{
  "n_kv_head": 1,
  "norm": "rmsnorm",
  "norm_place": "pre",
  "rope_fraction": 1.0,
  "bias": "none",
  "init": "uniform",
  "init_std_down": 0.0678,
  "lr_mult_qkv": 0.4,
  "lr_mult_o": 1.35,
  "warmup_steps": 200,
  "seq_len": 1024,
  "train_tokens": 284100000,
  "dataset": "wikipedia_en"
}
MLP neurons of a small language model. Each row is named by its layer, matrix (gate and up: input weights; down: output weights) and neuron, and shows model dimensions 0-95. Each number is 50 + 15 x the weight over its row's rms, rounded and kept within 0 to 99. A neuron's up and down rows have the sign that makes its largest values positive.
After each neuron's rows, "fires after" lists the tokens most often just before its 100 highest values on Wikipedia text that the model never trained on; "fires on" lists the tokens most often at its 100 highest values on Wikipedia text that the model never trained on.

L3.gate24:64 59 63 42 43 52 45 57 44 59 68 44 29 25 63 67 52 46 44 44 48 70 40 47 43 62 44 57 42 46 65 35 72 63 55 69 57 40 43 41 51 37 59 87 36 58 65 67 61 45 51 52 57 37 53 37 56 59 60 49 56 46 40 47 66 37 32 77 57 39 43 64 31 68 24 56 36 48 48 56 37 45 69 51 27 43 50 36 44 35 33 47 46 57 45 89
L3.up24:56 65 47 39 26 78 43 80 50 47 62 63 51 44 65 78 47 58 66 33 30 90 69 77 71 69 76 59 51 59 61 40 61 58 46 51 56 35 20 23 70 54 48 44 73 47 70 67 40 56 43 26 48 40 38 55 65 54 53 47 71 33 61 70 58 46 36 60 71 62 33 56 22 31 16 62 57 50 53 39 55 47 62 57 32 43 14 50 62 41 55 58 57 52 58 92
L3.down24:47 54 46 48 41 61 77 66 34 58 52 47 48 25 43 51 42 66 44 32 40 50 28 56 64 45 27 70 32 69 71 35 33 48 39 34 67 55 44 66 50 46 60 75 42 79 51 58 44 26 39 56 31 42 48 36 55 37 59 43 34 39 43 52 33 44 53 60 49 65 46 37 47 60 21 61 47 49 45 26 51 54 59 43 54 58 15 32 64 48 18 43 59 99 56 56
fires after: "\n\n", ".\n\n", "3"
fires on: "===", "\n", "/", "–"

L11.gate307:62 31 49 37 55 47 78 65 64 73 53 39 52 54 14 34 37 57 55 63 54 12 39 67 36 63 77 73 61 39 04 59 41 30 46 31 75 66 63 54 34 70 56 50 85 53 34 31 61 54 47 68 45 56 31 39 43 64 47 59 36 40 43 45 83 63 57 25 58 58 51 44 66 55 56 68 82 47 62 52 55 53 74 56 54 75 47 46 13 55 66 38 58 15 46 42
L11.up307:36 61 56 39 61 59 00 51 48 66 56 62 41 41 48 75 43 32 54 45 50 41 52 38 56 84 59 23 70 00 46 30 71 25 32 46 44 61 68 76 28 55 52 40 56 42 42 32 39 31 55 54 44 52 47 22 63 68 53 32 58 45 35 50 55 51 50 23 36 54 70 51 30 43 41 78 81 33 38 82 58 66 70 30 63 76 55 41 58 55 57 32 20 46 32 39
L11.down307:60 44 34 43 41 57 81 55 70 24 55 25 62 47 56 65 33 26 17 37 49 49 41 78 40 58 51 44 67 81 45 59 58 21 57 47 70 19 36 40 33 49 21 42 60 44 78 46 78 50 67 42 56 69 41 44 64 58 49 65 48 48 58 60 74 84 64 74 48 42 36 45 65 56 61 59 39 73 27 48 79 61 40 69 53 58 48 56 42 67 64 55 39 50 38 75
fires after: " h", "or", "er", "ar", " H", " th"
fires on: "n", "ow", "is", " I", "ore", "ed"

L2.gate79:74 36 40 19 53 57 66 59 49 51 51 43 49 49 33 48 26 59 48 37 53 51 63 82 53 23 47 51 50 46 69 25 54 23 39 63 61 73 38 49 51 31 87 40 54 75 59 29 55 55 44 38 23 57 42 61 31 50 32 51 25 54 61 59 65 61 51 62 68 51 46 48 25 46 45 36 74 61 53 44 63 46 41 67 38 09 34 45 55 08 78 38 61 49 22 74
L2.up79:71 58 35 25 46 36 71 58 38 27 57 72 49 52 28 43 39 51 52 40 49 50 49 51 40 27 72 62 63 68 60 28 58 34 44 51 39 62 15 34 64 27 74 55 64 77 50 47 41 53 59 28 41 34 56 39 50 42 48 41 47 55 47 47 46 58 23 66 77 67 41 35 57 54 22 35 76 65 46 41 43 72 34 49 41 37 56 56 56 44 83 78 61 62 45 85
L2.down79:53 97 23 28 45 51 59 57 54 37 79 68 67 78 42 46 42 50 59 48 58 49 65 47 22 33 61 72 48 50 60 32 77 34 46 30 41 60 36 44 66 23 67 59 55 70 36 45 47 52 67 50 64 49 62 77 47 61 39 34 47 55 52 68 45 29 45 52 52 62 60 52 59 47 08 61 62 52 35 35 47 63 42 36 67 48 59 44 49 47 36 72 65 94 20 61
fires after: ".\n\n", "\n\n"
fires on: "=="

L10.gate243:48 42 57 50 43 16 66 38 49 43 72 31 42 36 51 41 35 22 66 24 46 31 47 27 47 62 78 60 33 25 45 56 64 54 48 46 33 65 30 40 24 68 66 42 69 50 63 48 48 66 70 31 44 22 67 34 47 46 56 48 39 51 53 51 68 51 83 67 53 67 54 54 52 52 44 67 47 38 62 67 48 44 31 50 63 57 21 50 32 63 70 43 62 25 93 64
L10.up243:60 65 54 46 66 37 28 37 52 48 74 54 54 48 70 55 66 75 61 40 32 18 58 44 53 39 41 46 70 54 61 58 45 55 51 38 56 47 48 50 34 33 73 71 63 12 54 37 37 72 40 40 77 75 57 46 73 64 55 37 43 18 25 65 76 59 46 48 27 73 57 42 39 18 51 54 40 32 41 31 39 39 43 35 57 61 29 68 43 36 06 37 66 23 61 60
L10.down243:33 52 35 34 59 69 53 44 31 48 29 55 60 58 55 53 35 77 54 46 42 38 50 77 55 43 36 51 51 66 59 56 51 48 37 53 51 42 52 47 52 31 49 52 62 52 58 64 33 51 33 82 62 75 48 54 53 67 44 41 57 38 31 47 54 51 12 51 47 28 77 25 53 52 61 47 34 64 37 32 25 51 49 47 55 58 32 54 43 46 29 34 31 44 17 46
fires after: "up", "p", " c", "i", " C"
fires on: "am", "p", "le", "er", "u", "he"

L6.gate106:36 42 53 50 47 52 56 48 64 32 64 48 40 42 37 39 37 72 62 53 78 68 38 55 47 58 56 30 57 52 39 45 61 42 43 67 33 56 54 44 37 65 78 39 66 63 33 37 57 61 69 75 67 56 61 71 55 13 68 23 44 44 45 52 16 49 60 23 50 51 41 50 67 31 41 48 60 60 72 72 68 50 58 50 58 64 62 52 27 65 54 55 31 43 28 44
L6.up106:44 53 71 51 58 27 65 54 59 54 40 43 71 45 47 27 47 68 63 62 51 47 51 53 59 62 33 35 79 46 47 44 46 45 77 49 57 46 47 26 64 47 44 44 62 61 62 33 37 38 39 50 52 47 59 94 42 57 56 49 39 65 45 43 38 48 36 38 75 63 40 63 78 60 19 30 65 58 53 58 56 59 64 39 45 61 69 50 16 61 62 72 49 73 27 66
L6.down106:60 14 45 45 60 57 49 62 49 82 54 47 59 56 51 42 44 56 50 18 37 58 51 95 90 34 63 48 60 49 25 63 37 50 36 35 29 72 31 13 47 37 57 59 72 43 62 52 61 45 51 57 56 59 61 31 56 67 61 70 49 49 55 65 26 59 63 39 56 35 40 78 58 58 41 43 44 57 51 65 47 44 34 36 71 32 70 29 33 58 53 39 57 55 41 38
fires after: " W", " the", " w", "o", " R"
fires on: " o", "h", "ent", " with"

L13.gate377:30 62 32 72 32 54 86 75 32 24 73 42 62 39 47 37 60 61 48 51 55 49 34 77 49 54 47 56 53 84 65 13 47 63 46 39 17 25 70 13 40 49 59 29 47 52 43 62 30 56 16 32 43 57 65 45 52 54 65 42 50 60 66 48 46 54 54 34 58 61 49 35 58 48 54 47 70 54 56 36 61 36 44 64 72 42 92 37 42 53 62 57 67 63 46 50
L13.up377:39 35 65 73 53 86 52 45 40 49 39 54 50 65 33 36 26 39 40 49 52 43 34 44 49 73 76 89 38 48 65 95 61 58 44 56 52 37 45 64 31 47 43 62 55 50 52 50 60 72 59 36 53 49 29 46 21 39 43 44 68 62 41 42 23 33 38 61 30 35 43 59 52 33 66 27 39 42 88 58 61 70 40 34 58 79 52 46 58 41 56 34 32 34 52 45
L13.down377:25 50 24 51 57 39 62 76 65 35 58 46 46 58 51 59 40 39 36 48 28 56 62 43 61 46 76 39 23 65 38 57 32 63 74 83 61 63 54 47 35 60 37 51 44 50 14 51 56 62 70 82 56 60 46 42 65 48 55 54 58 73 61 63 64 50 28 70 33 54 49 44 37 21 40 76 52 36 67 53 75 58 50 61 40 23 62 59 29 75 66 25 51 63 25 37
fires after: "s", "t", "l", "p", "ip", "iv"
fires on: "in", "id", "p"

L11.gate360:51 63 21 82 34 18 37 21 46 38 47 55 53 55 61 55 54 48 30 54 53 45 66 58 60 42 78 58 61 39 38 51 25 75 30 30 30 41 27 67 27 29 61 40 46 54 55 51 41 64 87 48 38 69 61 41 53 54 68 48 39 48 38 52 68 28 64 22 55 58 44 72 43 31 39 76 28 60 53 31 43 58 62 42 64 30 39 61 59 83 64 46 57 45 62 71
L11.up360:46 42 66 60 30 38 45 57 34 54 59 56 68 26 61 63 69 63 56 53 43 67 44 61 81 41 39 38 32 59 59 79 65 65 62 21 49 39 58 35 53 66 51 74 32 28 52 50 59 46 78 33 50 48 65 49 66 71 65 40 20 47 51 35 72 35 40 37 42 36 32 32 45 49 56 80 54 51 68 33 40 52 65 21 40 68 80 25 59 78 36 25 48 60 42 38
L11.down360:48 73 22 54 57 78 56 34 63 78 54 57 45 52 45 61 47 31 43 61 38 56 55 45 49 30 44 52 42 67 47 47 34 32 32 59 56 62 52 43 51 62 50 47 24 44 55 55 49 49 52 43 51 40 32 43 78 44 59 33 64 51 60 39 40 66 29 34 28 40 52 59 45 38 50 20 58 60 68 24 59 54 51 78 41 44 49 77 18 66 54 70 84 30 60 68
fires after: " pl", "ic", "ac", "ol", "ion"
fires on: "ay", "al", "ian", "d", "or"

L13.gate144:53 53 33 55 44 58 71 61 58 55 73 61 69 29 61 54 56 65 30 57 49 64 42 77 46 69 59 68 49 64 48 53 68 66 36 45 59 59 14 43 53 40 42 42 48 55 41 65 18 54 53 25 11 43 66 33 58 64 29 47 45 36 35 73 52 21 49 58 59 46 63 57 65 53 73 42 54 47 65 33 44 73 37 51 60 58 58 18 62 51 40 48 68 46 56 32
L13.up144:59 38 42 57 36 48 56 91 45 54 70 46 63 12 46 64 48 53 49 52 64 21 45 47 60 40 54 46 41 39 33 34 70 57 65 43 53 31 50 65 24 32 48 54 53 37 62 41 51 41 40 48 42 21 18 37 47 51 41 45 35 55 54 48 44 22 34 64 50 61 51 66 78 45 40 36 40 65 71 47 55 71 13 49 35 74 69 34 49 69 57 64 32 58 34 55
L13.down144:37 39 35 49 44 56 41 18 54 56 47 54 64 59 60 36 39 68 57 60 30 55 62 56 44 52 39 60 50 87 61 50 36 42 24 63 38 66 65 13 28 16 34 43 45 49 45 64 30 46 48 66 47 59 54 66 66 38 59 36 48 65 39 46 23 26 50 48 55 63 73 53 26 52 83 75 50 07 51 36 55 62 33 49 64 35 51 45 48 67 71 54 38 35 37 44
fires after: "t", "u", "g", "ig", "l", "k"
fires on: "in", "ard", "ol", "us", "ell", "on"

L3.gate210:58 38 31 30 62 40 35 47 67 47 32 56 71 72 56 06 65 69 58 45 57 52 64 61 24 23 71 39 48 50 51 21 35 63 39 42 69 56 42 50 37 34 70 40 56 35 54 47 38 64 35 26 44 42 38 58 56 17 47 47 50 50 29 21 43 80 31 45 47 71 43 51 58 58 55 56 43 53 67 49 53 68 43 36 49 55 70 69 37 61 42 59 57 48 44 49
L3.up210:83 47 57 50 69 49 37 53 73 26 60 46 48 64 74 36 70 69 41 41 55 39 63 69 94 42 25 33 53 62 54 63 46 61 26 70 31 43 76 46 51 67 52 41 50 45 57 53 28 40 78 72 63 43 48 23 44 26 56 39 56 59 35 57 68 08 29 58 66 41 64 61 46 35 70 37 57 67 48 57 78 19 41 21 41 34 67 55 43 62 26 33 41 52 62 66
L3.down210:64 11 66 43 60 59 31 45 67 65 42 44 55 56 57 25 31 36 43 54 67 37 45 56 51 27 51 46 51 48 36 59 55 68 34 54 26 50 32 67 37 33 62 40 57 57 81 38 60 68 48 72 57 50 56 51 54 26 41 52 49 23 23 34 43 61 65 60 70 59 51 42 49 45 49 39 20 44 48 38 41 34 55 25 49 41 40 35 55 53 65 16 51 54 51 54
fires after: " ", " (", "–"
fires on: "199"

L4.gate86:86 65 62 53 61 44 46 56 69 65 59 28 63 15 32 59 57 39 76 45 54 82 57 55 46 68 66 57 36 20 70 33 18 28 69 39 41 55 71 43 54 66 41 40 61 61 55 43 39 56 48 67 74 45 30 32 62 69 63 61 58 17 62 90 61 60 49 34 41 31 63 64 60 14 54 82 66 70 72 53 34 58 64 39 38 57 38 41 35 33 62 52 67 35 66 70
L4.up86:46 60 61 43 07 50 81 54 77 79 44 41 38 36 61 21 44 51 80 59 36 53 44 51 47 40 51 23 72 55 61 53 39 38 37 22 52 40 64 46 20 66 52 49 69 49 56 13 42 23 62 56 55 58 42 46 65 62 62 38 64 43 42 62 62 42 50 66 55 70 58 45 45 47 50 69 91 62 62 51 47 31 37 63 44 29 44 64 33 56 26 32 47 47 57 58
L4.down86:72 66 52 29 41 44 47 45 93 75 30 31 59 47 32 37 18 71 64 45 42 65 40 48 35 48 75 64 65 16 62 32 22 36 56 35 23 57 81 54 37 78 68 45 41 36 27 44 49 47 51 62 72 48 59 72 43 48 60 70 57 40 76 53 30 60 61 49 50 48 32 57 55 45 43 81 64 45 47 57 41 36 34 63 51 58 46 40 41 49 34 56 46 44 60 33
fires after: " L", " f", " F", " M", "L"
fires on: "e"

L4.gate287:42 71 50 27 49 56 46 47 75 41 61 59 51 57 42 29 51 64 42 60 52 60 74 68 38 23 33 42 40 41 54 54 44 36 63 38 18 54 41 55 62 47 39 48 48 69 56 52 55 35 35 37 30 88 20 54 51 55 54 66 53 60 54 36 40 30 40 57 36 70 28 72 58 38 41 87 35 48 44 52 37 39 34 35 54 50 67 52 23 63 26 41 74 48 60 50
L4.up287:61 49 59 39 67 69 27 27 73 75 66 29 43 71 68 30 57 24 62 32 41 48 38 40 62 82 41 10 60 50 58 56 53 73 47 51 39 54 83 37 60 34 62 40 43 58 48 40 42 46 20 78 46 55 43 66 53 53 19 48 61 28 44 67 59 42 59 59 40 44 30 47 35 30 40 55 29 64 14 32 28 42 56 28 59 44 62 31 63 69 58 59 77 71 66 48
L4.down287:42 35 61 41 65 61 22 64 63 65 22 61 38 70 56 35 37 25 44 62 42 27 47 39 56 61 44 41 53 66 51 76 44 53 38 52 41 49 70 58 63 34 70 23 45 45 56 42 48 77 60 74 41 48 40 61 63 48 56 56 61 32 56 55 41 47 51 60 62 40 60 36 57 41 26 46 38 74 26 43 52 18 43 25 42 52 50 17 43 61 43 32 66 70 66 41
fires after: " ", " ("
fires on: "199"

L5.gate375:64 68 81 33 33 65 40 67 57 29 22 63 48 52 33 47 66 56 36 61 47 48 68 47 44 18 40 39 79 72 48 41 14 54 50 57 31 51 30 55 45 52 64 57 54 43 26 30 62 66 50 62 42 26 37 39 43 46 73 73 68 43 44 45 41 58 57 63 39 55 28 64 63 32 57 63 80 66 46 41 54 46 75 53 69 51 73 46 47 48 35 50 28 37 45 65
L5.up375:45 56 71 49 31 13 39 51 63 55 39 47 41 33 41 47 56 88 59 47 51 67 47 49 39 40 48 41 48 60 39 52 68 87 50 14 59 82 40 55 61 57 55 68 41 55 76 68 31 56 45 45 58 80 15 59 36 32 47 36 57 64 55 13 42 72 50 58 51 54 49 51 52 48 36 49 43 50 74 53 46 40 49 54 69 64 44 58 34 46 70 60 39 68 59 58
L5.down375:33 45 76 56 65 34 50 40 45 59 51 56 55 39 83 31 41 69 44 54 47 67 54 39 62 61 68 41 28 48 44 51 27 59 33 48 69 58 64 63 51 55 58 50 56 57 51 41 41 61 61 47 43 73 31 34 52 52 34 30 79 75 52 61 53 49 35 52 41 40 44 33 28 58 54 04 44 36 62 54 27 31 14 49 47 46 57 38 23 45 61 73 72 73 65 26
fires after: " T", "e", "ag", "o", "-", "as"
fires on: "e", "ie"

L3.gate57:53 60 40 44 71 46 41 43 24 44 30 61 63 40 32 60 69 47 33 62 60 45 77 74 24 59 69 71 42 58 44 58 48 52 47 41 68 53 62 35 38 55 41 78 40 24 49 46 39 30 63 70 52 52 31 53 65 35 58 31 43 53 82 10 76 38 79 42 50 53 43 55 52 47 58 57 65 65 64 71 34 76 23 45 31 63 61 56 76 55 54 70 20 45 63 26
L3.up57:56 32 56 56 51 78 50 31 60 42 29 31 70 64 45 42 46 60 52 63 63 57 56 54 54 48 62 79 47 81 51 55 70 47 51 53 36 62 83 70 41 47 39 84 53 42 39 26 34 53 40 40 57 47 63 35 60 51 62 42 47 39 22 71 42 69 37 51 62 38 63 55 75 58 65 43 58 54 48 55 29 70 35 25 50 82 70 67 78 64 24 25 52 56 34 45
L3.down57:44 52 71 53 41 55 83 31 47 62 08 57 62 54 44 43 42 50 70 62 45 42 21 82 24 40 65 58 50 74 53 59 68 89 60 57 55 39 51 39 41 48 63 37 55 73 57 69 49 29 39 69 52 64 71 57 29 56 53 51 69 58 47 67 57 33 54 45 46 42 40 38 70 53 43 25 37 64 52 16 85 30 58 50 62 55 51 49 58 26 54 59 21 46 24 30
fires after: "I", " R", " D"
fires on: "n", "es"

L4.gate108:27 36 40 52 35 61 45 21 72 67 53 54 56 17 49 43 66 34 42 61 37 41 62 67 71 31 62 43 66 65 46 32 36 60 62 41 58 68 35 65 37 55 52 84 49 65 09 34 49 55 67 72 67 47 59 66 55 22 56 33 46 31 43 57 52 38 64 41 48 47 50 63 60 51 35 45 34 37 67 63 43 72 45 68 58 56 53 51 45 57 64 51 39 33 70 46
L4.up108:47 54 45 64 85 28 62 40 68 35 61 48 35 46 47 47 62 64 43 76 27 59 70 45 51 30 24 59 56 53 55 36 34 76 72 61 44 29 52 40 69 50 62 46 55 45 57 49 51 52 62 31 67 65 50 62 37 59 40 71 49 42 43 27 31 48 25 33 50 48 43 22 61 50 66 32 75 63 46 00 57 66 62 24 45 50 55 43 43 42 65 34 62 62 42 42
L4.down108:39 71 57 68 61 68 33 10 73 60 56 53 49 21 43 61 42 43 37 62 17 44 72 44 68 61 60 60 78 65 43 49 42 55 45 47 61 69 36 32 53 56 61 71 71 68 29 24 57 65 72 77 61 45 55 73 59 50 72 55 49 47 58 46 64 48 27 33 37 38 58 69 61 65 58 19 41 67 48 60 42 53 62 64 71 44 44 42 61 64 62 43 37 19 77 65
fires after: " w", " W"
fires on: "or"

L5.gate32:44 65 29 38 47 61 54 41 26 56 26 83 43 54 37 40 45 69 45 32 47 39 61 51 41 65 44 39 74 60 60 37 77 35 54 40 63 40 63 73 41 54 45 39 50 48 68 72 52 86 79 47 36 78 52 76 42 44 21 49 59 66 53 75 53 25 69 48 60 29 43 65 54 19 69 51 55 42 30 49 60 47 71 43 45 34 45 44 35 61 51 45 50 71 60 54
L5.up32:58 40 16 58 59 63 59 74 28 35 58 54 44 44 83 54 50 57 47 53 65 51 57 27 37 76 20 28 82 34 39 29 51 53 61 34 57 58 83 70 50 73 78 59 61 18 48 50 51 30 69 67 34 63 70 75 53 69 67 47 51 81 54 63 39 38 81 57 45 70 52 44 28 49 58 48 48 66 43 35 54 51 48 41 59 49 55 60 56 58 65 59 45 58 22 28
L5.down32:31 68 47 71 40 53 50 48 48 59 29 84 49 78 24 78 30 77 39 24 41 31 55 32 70 70 23 53 62 70 58 64 42 58 54 32 44 68 51 71 53 47 51 76 39 49 71 53 63 55 78 79 54 75 60 41 49 46 29 66 84 54 60 55 74 27 62 56 80 48 48 54 49 33 40 45 62 40 51 68 61 46 51 55 40 16 56 33 25 44 35 51 67 37 51 39
fires after: ".\n\n", " |", ")", ";"
fires on: "==", "\n\n"

L3.gate62:42 45 72 40 62 74 70 42 44 62 59 51 86 32 46 49 25 30 71 52 43 76 82 58 56 33 57 42 70 60 71 40 50 61 59 32 32 59 35 67 47 64 38 34 51 39 43 43 47 44 53 64 51 56 56 50 72 69 65 59 70 55 65 66 47 70 43 43 42 58 64 79 24 53 34 54 56 59 52 72 31 74 40 47 56 37 76 47 56 46 46 41 65 49 52 64
L3.up62:23 60 62 57 48 43 31 43 48 80 40 54 53 53 51 60 31 39 72 30 59 59 47 45 49 23 46 55 62 33 59 41 77 79 54 30 30 50 38 80 62 81 52 39 45 27 57 23 59 48 79 67 59 47 33 37 45 45 46 54 80 50 59 39 34 48 45 61 52 57 61 49 37 54 58 53 49 23 47 49 32 62 52 55 72 29 55 26 74 25 79 37 69 55 53 65
L3.down62:52 80 71 57 63 48 37 34 53 84 49 77 22 48 68 60 44 61 54 37 59 59 74 46 47 29 62 51 69 37 58 48 41 43 34 33 36 63 46 52 48 71 59 61 54 65 32 30 70 53 70 70 41 64 30 56 56 34 46 36 48 45 63 67 54 61 34 41 26 36 29 60 21 54 59 51 52 47 56 60 29 76 46 50 59 47 46 54 52 49 65 37 50 48 64 61
fires after: " F", " L", " M", " T", "us", "as"
fires on: "e", "ig"

L7.gate154:66 49 42 44 59 58 33 40 53 57 64 38 44 54 39 61 20 56 62 63 34 26 59 37 43 76 52 24 57 50 58 46 57 57 47 30 73 54 31 60 55 57 80 47 50 74 73 36 63 36 53 46 43 55 69 62 25 75 59 30 48 76 64 80 27 38 26 50 35 42 58 53 08 43 56 34 56 59 21 36 67 62 40 36 34 26 35 44 24 29 64 51 51 68 17 74
L7.up154:49 63 41 20 28 66 71 50 51 33 66 59 43 45 35 53 62 63 53 29 67 74 63 46 37 38 44 31 33 65 70 36 56 52 41 16 58 33 27 48 50 45 73 64 41 73 39 24 55 46 77 65 41 27 80 60 31 45 52 62 44 63 67 70 54 37 52 44 54 48 36 39 56 24 62 29 33 83 46 41 62 61 44 53 68 40 34 64 45 33 47 65 78 76 40 43
L7.down154:29 65 54 61 52 61 51 32 65 51 50 52 55 24 47 62 43 54 60 18 51 48 79 33 42 70 21 48 46 31 70 51 52 64 50 56 29 64 25 35 36 51 62 59 33 52 42 41 62 34 78 54 64 57 40 27 68 37 45 44 22 37 63 41 56 46 55 35 55 55 37 33 53 71 25 50 42 63 51 58 72 46 65 76 72 33 35 88 61 44 50 58 43 58 65 61
fires after: ".\n\n", "\n\n"
fires on: "=="

L13.gate6:34 45 20 44 60 74 37 23 51 57 55 26 10 43 65 59 49 55 28 54 61 48 63 37 63 58 27 50 74 61 63 34 47 55 55 29 43 66 47 40 54 45 61 49 58 77 40 35 56 41 68 40 34 57 69 83 27 22 68 61 80 20 44 75 64 50 54 42 51 45 44 49 48 80 45 40 53 45 66 76 36 55 36 38 43 35 52 75 68 31 51 69 63 42 43 46
L13.up6:45 46 50 68 93 67 49 58 53 64 35 38 65 41 48 55 69 89 61 23 67 53 47 47 57 49 36 53 58 65 76 39 35 48 59 31 69 39 49 49 67 35 53 76 77 51 18 46 61 38 48 41 46 54 35 56 55 62 64 70 54 29 37 67 31 34 42 48 48 52 31 64 60 62 51 52 23 54 68 48 67 42 61 31 44 71 58 77 47 70 27 63 25 32 62 27
L13.down6:33 59 35 56 63 61 53 29 49 53 39 55 68 65 22 51 52 40 48 59 30 67 77 19 74 60 74 47 36 63 28 70 53 47 62 42 37 47 45 62 52 30 52 39 49 56 56 30 54 47 40 35 62 78 16 32 48 33 63 20 46 21 58 59 61 47 39 48 45 22 49 49 68 46 43 44 61 41 59 62 53 61 73 37 52 55 40 32 48 78 53 52 71 21 46 43
fires after: "l", " w", "r", "y", "em", "b"
fires on: "ic", "om", "m", "ist", "am", "um"

L13.gate207:59 70 49 61 33 93 74 27 53 60 38 57 28 51 43 28 59 34 55 65 43 68 56 41 35 48 42 45 51 54 41 41 39 81 73 30 59 33 39 20 61 35 37 31 55 59 46 42 55 47 52 29 60 49 58 68 65 48 59 14 46 63 66 37 25 61 36 62 73 54 53 41 62 36 67 53 46 53 55 48 56 64 52 43 36 51 43 51 41 48 56 41 40 53 63 32
L13.up207:48 53 62 31 58 54 58 56 40 45 43 73 69 41 69 31 55 55 37 76 29 39 34 83 67 53 50 49 45 46 64 32 75 72 54 63 71 63 43 51 65 11 32 45 57 51 54 34 17 72 36 33 46 27 39 58 58 75 58 39 11 79 48 52 28 55 65 42 54 51 56 60 70 67 38 39 64 16 25 71 65 74 30 45 34 77 47 52 47 52 58 54 53 58 24 16
L13.down207:52 32 30 69 43 44 40 58 27 46 53 49 60 46 41 61 64 51 19 25 35 36 82 63 73 61 49 56 67 46 32 51 46 47 58 48 57 29 66 31 51 42 48 58 45 49 49 73 43 49 47 23 62 40 55 41 75 58 51 47 57 41 22 55 59 51 55 19 51 76 76 79 32 52 67 41 83 60 38 63 73 53 56 34 55 33 37 58 45 52 67 38 51 28 28 28
fires after: "an", "ed", "b", "p", "ist"
fires on: "u", "it", "r", "en", "ort", "in"

L5.gate276:33 49 64 44 50 45 23 64 21 78 51 51 38 41 21 77 41 63 58 41 44 49 55 48 43 62 55 42 53 57 74 77 65 57 19 48 50 43 48 36 62 51 29 56 43 63 52 50 50 42 47 37 46 55 59 30 49 65 48 74 39 49 91 56 73 53 46 69 81 51 59 62 59 54 45 69 54 62 48 36 63 38 62 39 44 62 65 49 69 33 71 49 48 40 38 51
L5.up276:34 43 75 48 21 44 41 59 33 83 30 39 46 36 68 41 34 50 52 49 55 59 42 52 47 45 51 40 69 55 58 60 47 64 40 47 29 41 57 32 48 76 69 54 62 46 49 17 23 48 47 35 55 56 58 45 65 46 58 76 71 55 78 59 53 55 53 34 72 69 44 84 70 68 46 59 82 36 44 54 42 24 40 52 61 60 60 61 62 31 42 36 50 54 12 46
L5.down276:35 50 66 41 56 68 60 51 60 55 36 60 38 35 68 43 44 30 47 12 38 86 43 39 46 44 58 47 80 34 56 60 67 70 64 64 38 66 48 19 57 79 72 70 42 72 51 29 40 42 45 66 68 41 60 54 67 41 51 64 49 66 66 72 49 50 44 38 52 58 58 52 45 62 46 41 61 65 52 18 44 46 59 32 38 65 48 53 50 36 32 70 72 65 21 25
fires after: " d", " ", " D", " R"
fires on: "ec", " is", "=", "et"

L9.gate54:52 25 36 23 43 70 61 53 45 47 25 46 56 39 28 34 33 60 52 41 51 53 57 56 91 49 62 46 50 69 50 59 43 30 46 66 39 43 52 40 38 41 06 47 59 42 15 45 29 58 35 40 64 74 49 48 40 36 46 48 35 66 59 59 38 57 48 45 39 51 57 63 56 32 28 67 55 59 33 36 64 43 24 56 52 56 55 79 63 66 43 54 41 63 37 34
L9.up54:56 76 49 57 50 68 64 37 55 64 58 58 52 98 59 32 69 68 58 38 69 55 16 70 42 37 47 66 37 48 47 53 32 46 52 43 63 49 54 49 44 30 47 43 32 82 28 87 46 59 27 42 57 42 46 68 51 37 64 48 55 37 51 27 48 52 54 76 63 64 08 72 70 55 51 63 60 30 75 46 48 57 66 68 56 63 15 76 71 60 37 52 65 46 28 51
L9.down54:60 48 60 57 69 39 46 47 30 54 33 53 42 56 59 57 34 57 51 59 52 06 65 73 54 26 37 52 37 51 63 41 64 49 70 50 70 70 48 21 59 36 54 50 40 22 50 59 97 35 32 90 29 31 32 45 31 64 32 48 43 32 62 36 63 30 42 51 50 43 29 29 29 37 32 48 79 36 56 43 42 51 56 43 51 37 37 16 65 52 59 56 60 61 76 62
fires after: "ow", "ur", "av", "n", "o"
fires on: " of", "n", "re", "ive", "e", "ing"